MLP neurons of a small language model. Each row is named by its layer, matrix (up: input weights; down: output weights) and neuron, and shows model dimensions 96-191. Each number is 500 + 40 x the weight over its row's rms, rounded and kept within 0 to 999. Numbers have three digits each.
Before each neuron's rows, "fires before" lists the tokens most often just after its 100 highest values on Wikipedia text that the model never trained on.

fires before: "=", "The", "In", "On"
L5.up438:499542481525508533488564447506483516530489526461482536477485478500540546472509496489466578436454483542456550497468470505492482464521444453553550478468442488445453463418551485447542496519496466550484440474523569502476622499474477551467527500542486542538514472467453420529459523500493539469
L5.down438:526554496485448436542480563494519548496499550518561426509502534510464472491525571515491474600471583523478460535414508558456571529430522530543480577402379464438477499526511538529461507465531512498470514555458536425583490467471508496539494482509582560534496515520428551528477500528529477486

fires before: " –", " in", "\n", "=", ".", ","
L7.up570:506518473470519617440545486428510493510504502495561531516441525513524463529495492541407556473443463503551550498420466542453598510499500492520512504527503481514553547432554509409497524454530465485550493482545597522464551481531517484505492463569423464462526518499493477501443493501434550497
L7.down570:501497555559494516554501511487485496548506427470517429578447433586438493518575493463531535525506505579491483492668525494488503478468474472476532488476448538503458518508475520475455466497487532490470527530462438426495469441527503503484511468463490517491530496502520433474511491577522475579

fires before: "="
L9.up629:538561574507494548497514464462483462517493532451499534513458458520458458483472561465444479473496485515526505477416521505454601513497522520491504557518555442503534519517466412477458493508483514541508491457504535504536469516495469498516509482503456483444523496497511513474448476524452488532
L9.down629:539486499494426513495445498479550483523527485427535553442504526502554463513532555483528527490459523523479540563480468515521535517455512548376533541535676471491516506560438504480574405519412481576508456502490537445498502497527498546539499446437539537437475481527521506507395501514531511568

fires before: " the", "ment", " a"
L7.up603:521558542559497525491513481469516451539495458463418510545504502529503544465417483440580491487522518516460485476529559472403543533532563504525577505504494564497499544521457447486399494486523553592517517454439503447485524516512468463523505504493413517458469503481583562533459543501512526474
L7.down603:478508534467494490520523559546464542484529493509459417487531470567527507474515473498492500530470553461464513547563554480457447586440498522524480482509436501520486592548511471408492510466532459501543522423477511505509491469422480540537508445492477464554575486485524532446499559514558541416

fires before: "|", ":", " stream", " 1"
L5.up314:481514596460467516479632425479473513484453486478428524503404541479571523521525474473537531452490533502448506503476496491482543519543549449582510504460491527497596495531532548519534529502604553477576462500525507524415467502511514541492522520474492482517499608522467514514431492516500543549
L5.down314:536505520565483477438532497537459540541505564535425436475494555501504500502532522512476497499437454488432485570521447495466411521479541538536437438449420573475496500457551455570457504513559524462553502461484529483497507460523540514481513491503582494556577565500521481541547485609489458482

fires before: "=", "ory", "\n\n"
L10.up301:538526445531495501481502543508543509491515588423500457487499485504451495468446494522435536401469481490476545490449479474515553531442528447508504605496455498464515469439510444454521478495451513544496526456502519518555543466500485479517512440492451617484502483487465455507458527516512480562
L10.down301:525515520525543520543475457472491490516543507582496494447523557507553460502490468521492547501433589504489520542492482572492515510442449534542507469520533529472535401417474516432472534487516513549541516574471493485540454584443524478539460408474538522507531528516417482477474496472532433506

fires before: "\n\n", " The", " She", " In"
L11.up350:523491563499470486545556498486520407502473561373459499494518495572523507477491517475491549493484533491562533498472522565520545564443494500534510524449443459505566549506430439509431476493466509561542539491463489550572531500515525522484453468488513517518535597465520494501436522508435517471
L11.down350:526508484537528487489519539505480474545499477474505550459498510447508495511519483505487450491498646502460468493535499535523403552382453549470536512488611498465544495479502480512447485520516371521532548438532520522493513553522478489525477500506537478497475495506567432546472514469486404491

fires before: "=", "|", ":"
L7.up560:471569575486533509527551458489511480571485524415488522478478534517484507484555469515457539431485494459536492469442475520431511548511567477527557544490491491555448473495479552468526493527518522561471442444510531459505522454478508491507506450509514442532453493462549433467452511484498460476
L7.down560:513507538486571473465469508445500562497474470453551515492504494522477495434478543469473525518502559464495464528377520524539549509524461555533485490501597425479486512533478490491489494509451485546563441513470527506514466500489463469537489464533465489553532433503500507467416508495457557526

fires before: "="
L10.up678:509526497511560530437557465481503443476487487409437411465434503477468475427448480524504522441497482580515496453465551456488495485514536533529513548562538467486539522472489550566485471466467536559462528426495497485467443539426496464544490463549519588480496572512503483480480523532504497503
L10.down678:591586460502522443489499476488533530488468499505502564511570452478564472414543536467509516537534536537511529491508522448511566485536513566449463483468624495521455481458451475475490483438543494483534522468455497477561487450532518440489495415511483539501435526471473486465479472500513592603

fires before: "|", "-", "\n\n", " The"
L9.up283:537530545471485484417491545527531489513506513479490503486536445534549459541506440444500511509484462445467558513484487521471504477523535512520479523438432443511549511442495507522396545516497496499488483468471559477530566533473541509461466438541514553538490565462584504607495549499466496523
L9.down283:408510485559509510443514545484401510517511493489458474517458539505550515527500497464478483532534485493486561451544499546455515482601395587544526501441465517482498516465529464532544427510476499517531508610538467520459409495476468458471558462503513509475547539453477510507434466503588510542

fires before: "|"
L7.up594:502487525458525575503555455480516470467521463507558500537484518482501481499431444586554482460473462561469466548450500511488496463546549523526534563480451580492555553551447439522465462456489533537474477471447504503516521547490491560455563507506463501550555498460450527496478498556522602552
L7.down594:452511474539451516446544546487492526484478509467528499530495446484514458523520548456470507496542513480528521591454464502515452467456486489517563490523658512520503593537578545515510467420556554411469487597522514462525499473582455471557459471470527473457499520533574516445433592494478542429

fires before: "=", " |", ":", "\n\n"
L10.up13:543591550563486515401519428475525532484466510470488517485455533515484474566558504475479599545503452522540462513475570477514568487439443544509538535520459449458503580495397506523436474499494549556572505471480460449573399495573494468501480488526544575564404504504521475518452525504500530508
L10.down13:493493488531499516466532422480487451523447513436486525488529522550494494471479477470524515475464471455451515453462543502508491505532562515500506486523737530501440565574492491479486460490508528551429531432567494579539473442497497496494495502482548478480471462502510484511563583528498517560

fires before: " |", "=", " of", "an", "t"
L7.up548:506497438477542529516525418459531486485553511545572522550507448523478509473455457480517536444479444542536513490371533468468524469518491472590471560517475478488509478481490540479422474496532558515504502491495572584494533514557505489467533446516517519521498472503476432495462538476442573481
L7.down548:480515534500437532482512461501517537520463513495521535464471485494494488450561552523555455499471558530531481377478493514481458500436510511518473497511456575466471541442499456619566471535488507481485493571473478520476537533495545472469507441516553511439523512499495544487503549483478445525

fires before: "\n", "=", "\n\n", "ge", " The"
L12.up159:490499622535522582534480490511535494489397519532485518493503439519592548578485486494510567453578489482443527512518512476567494488529449500522478560466497500535494493508455390489449530499461508518517451500477534500569467538489544511501568512512511565482486528499567504527417513537520566532
L12.down159:482471480548506439485456439512534584525480442505512505474514569506486521476513492530489534524475451518526548578490446536536521476498555469492573483497505448494477518594580512413466478477521514554428543486541506466500549517535525548507484491501514517583525483477463526504425512534579453511

fires before: "=", "\n\n", ":"
L7.up327:457471501560439600525477462428547431482498539440531500492485484560418541526547466480559535423451482536481525517459423546483607550455446458531450515534469462479517498529505508450474485500471433553541519487502519548548494490495549499522516429463462497454490531506518443591462539504479480469
L7.down327:476511541464524496463471468404556517476551514590530498476519496508498522532484488496489581501497482593459543525483449514512429514473483534544497516492648443552489532512484579463516512492482452477484513558480490485498387510529495474545494503461558560490458536458518495472419522556430467486

fires before: "|", "00"
L9.up43:518516477470466518505517530520449392573509540464520503466484512604508555519538461442509521489510554472379456563479517502471534524514550411548471480502486507423505515565537525456511488577507483487539507516583510474499532486451523523482573455517534463433521510476542520494503489504467570498
L9.down43:463435541488526457540538458486518593450522474554444416446530485414502467549527562544488516470492493505522547492536522457549494500466426546461490515488562502557490504422475481471528477416536473518510396495491502500443498473514512466562501530496534472620483500538470508489528522591503481525

fires before: "="
L7.up170:487493561558532556494537488475549420564482543426556509504440525486490547472530517497425560472431464446440574510500476486464543515524432515506559545505426469473563508497456497422454457501522469597474464476516541498493538523491460444457555442552460509514511540477566443482494554490519471477
L7.down170:476475483439483541502447546437494485535515474461507524464523465499532538538470541575486457553511592495485422530441503508561543501471531513484487563498578490491540509566549418495548430476522455565474503556465530492506417529500462494537457424476566526487518468449510501518421487515463450494

fires before: " the", " a", " as", " an"
L4.up323:483590516535476512458533506360495539487459521500524470442509539533451502511410504508467522403517489521477492462518470513446501511492539474559513544558545566502480464465538508459502471557473518522510480454515480463502549521474516546467516434484442614508518470446553454503488535456509505442
L4.down323:497502456387482546428499482490431484477492422464522495540483522511554463497487513545550444465452475507503547549518509523445458501548496562535459528466447552466502536556432483441499464546514489448506515554578493447466536470525482568454555495564500450542399540374470510497499517529514493471

fires before: "=", " |", ")", " W"
L10.up690:506543507535453524491517432455518529531466535490504458511469460527460443487428531508501529471472479406550536465418481507486583471508435546559533494507504425531541490513473508498451488519582609551556466451584539458521448616484512554506509509520518490551456496508508541509531504458463517465
L10.down690:518508504522525516460494513443498458511513536504487480471543525502490463468426529491502468412503535478552505464470603523512524541481472523490405473509620497507489406431513603454530491518487514529490504525522527456533499489499495506575500450474515485500511463519471466469493525536470460473

fires before: "="
L7.up657:505513518489495520496567452476507474498472479531434578524538503478511539504473468549511552481459510521509413557495468446437502511483422503478496565465473496534564436469546492520483502495498467493529491479472514474483616503523549525477568501549432501605483492492526495522422497503525473426
L7.down657:515526580482521551491523521440475459498481515531567485400489509523492542514436430510513564498455492534476559497503394513454533523565484532511493563466432524571525465486476423508443495526498479494494496492553462486524521544509484529554398472552519499538536494452464520578462482519561453518

fires before: "="
L9.up707:553559560551517510474493506455502479530480510422534536511490421533475416510512522498488566483496468463528518419464508475456544530529468510520504494508477437497525521499462500517437493495507536579521511471483573497556454504485484495491513515527510476455466476443508446497492499478465508551
L9.down707:542523527487464512491494484461523505527521532441520540476536449494511437456499481492483537487510497520527517501447506480488611516509472508452497520526703477545523474526467480418500442529523496557489529436529554478553417461498512497479494434503503487491444471534516503487460518485482544505

fires before: "="
L7.up607:531484491475491454552563467488446484501405423555516580468424504556545511475534487514480537435462484509499574485482557505461539579506514415503497520386524551487501527512498480512498462491514463432480466511504572493475445493486532469470612498457519511536511553525505438535446518491454484499
L7.down607:465556513572477538569446462502508454490495601497508492443488508549436435469490536489479585513516457510494468544547447517491492487451473549590449458433428524499477454498499483457393527430532474480552565430496528449571454547557501483505524501517493502501489547428440497480489495577488496502

fires before: ".", ",", " and"
L7.up732:504559464458476485472546484486506488503524510430556539495432492511519458480541531422508498467490495470528526497463544568445540524479480468527523538431473472504474494433492486517527465480547439486518491502523450503492512481508499508462490491505513510470484528424501455543451561513493501545
L7.down732:540539491521507535522444534528489459474418442442437476587509483480435506484508451464460506499510538477424484477510506549518509555466558490419569461500533515543584495408483492467495529485499496539532481548465515562551481449482480516517487494472476521559556455546608500457506532527525498540

fires before: "|", "man"
L3.up22:483519577489537562461583503506488479496493477393530468509495563513503476505483435546442441513450508514445556494472453517466506531521490514441554553447395620521478551491452458516534459522507509564431566470428509437532502530423490534422480509510523457530531504489490429552567473529504515483
L3.down22:442452464458441480495468475495544472556530499521464552554480474519483520550472545446541535532513538446538448489504575486521540437542494476478477476532615406526565451518522507493563535505510482429482456556577503523577448453571502407509451514491574479485486512504561502489454576528463525555

fires before: ",", ".", ")", " he", " and", " the"
L9.up572:497504517492515479508513465410526444527460501545486437439469463548483490512523460429446487539456434514473547420447531555492593496488474497541520487446427493579595515462447458533437468526545468482522476516599486548470550525457527547498503502556478528486530507433552399477489508517428491528
L9.down572:521441512569498485519455561483465572494528485551532432508420442499503497484532472494441563494473454481507467498547535499459430504463457454559492545464452514482492487422538508517531484394479559535529492490480520463499434522497542404498497512508531552524583462479560523509472453500468499543

fires before: "\n\n", " The", " He", " In", " She", "\n"
L11.up351:629518515521468547471515472486492495556525437405414522437576472570558461498489510469494504520465481498474559524391488515560583482510509510540482497471496496505512448487448475479439484510447483548514512453534575465507479512496517500526492431547509501528542561480534453453452492481461474520
L11.down351:544474511503550520504492500474506483461490512497491479438504487508417511505398473477470542514466565509482572462482464554495476559437461484468485490479601555522520508425502493520484554584534502500569491508546542458512486552520516431479439442514528480552522536491511444562449523504502464486

fires before: "|"
L5.up732:484479510474500537496517494440496558491464487423521478481542513476512522515541462468450537469494486481401534528482535475542477482555554500569530510524463503520463511454475504502460494545505537547444598476441510532508544521515460495392533447448472547536491579432497458527493523552431573426
L5.down732:521504516489483461522528568545498502519511515535543545527494486511440541458473473491480481486485474505521468437406532551572467501529489629526508477580572455474409500569493507523573492443497486472509503491525475410462499514435489518574492531494586467515425504595494546515484554512550482522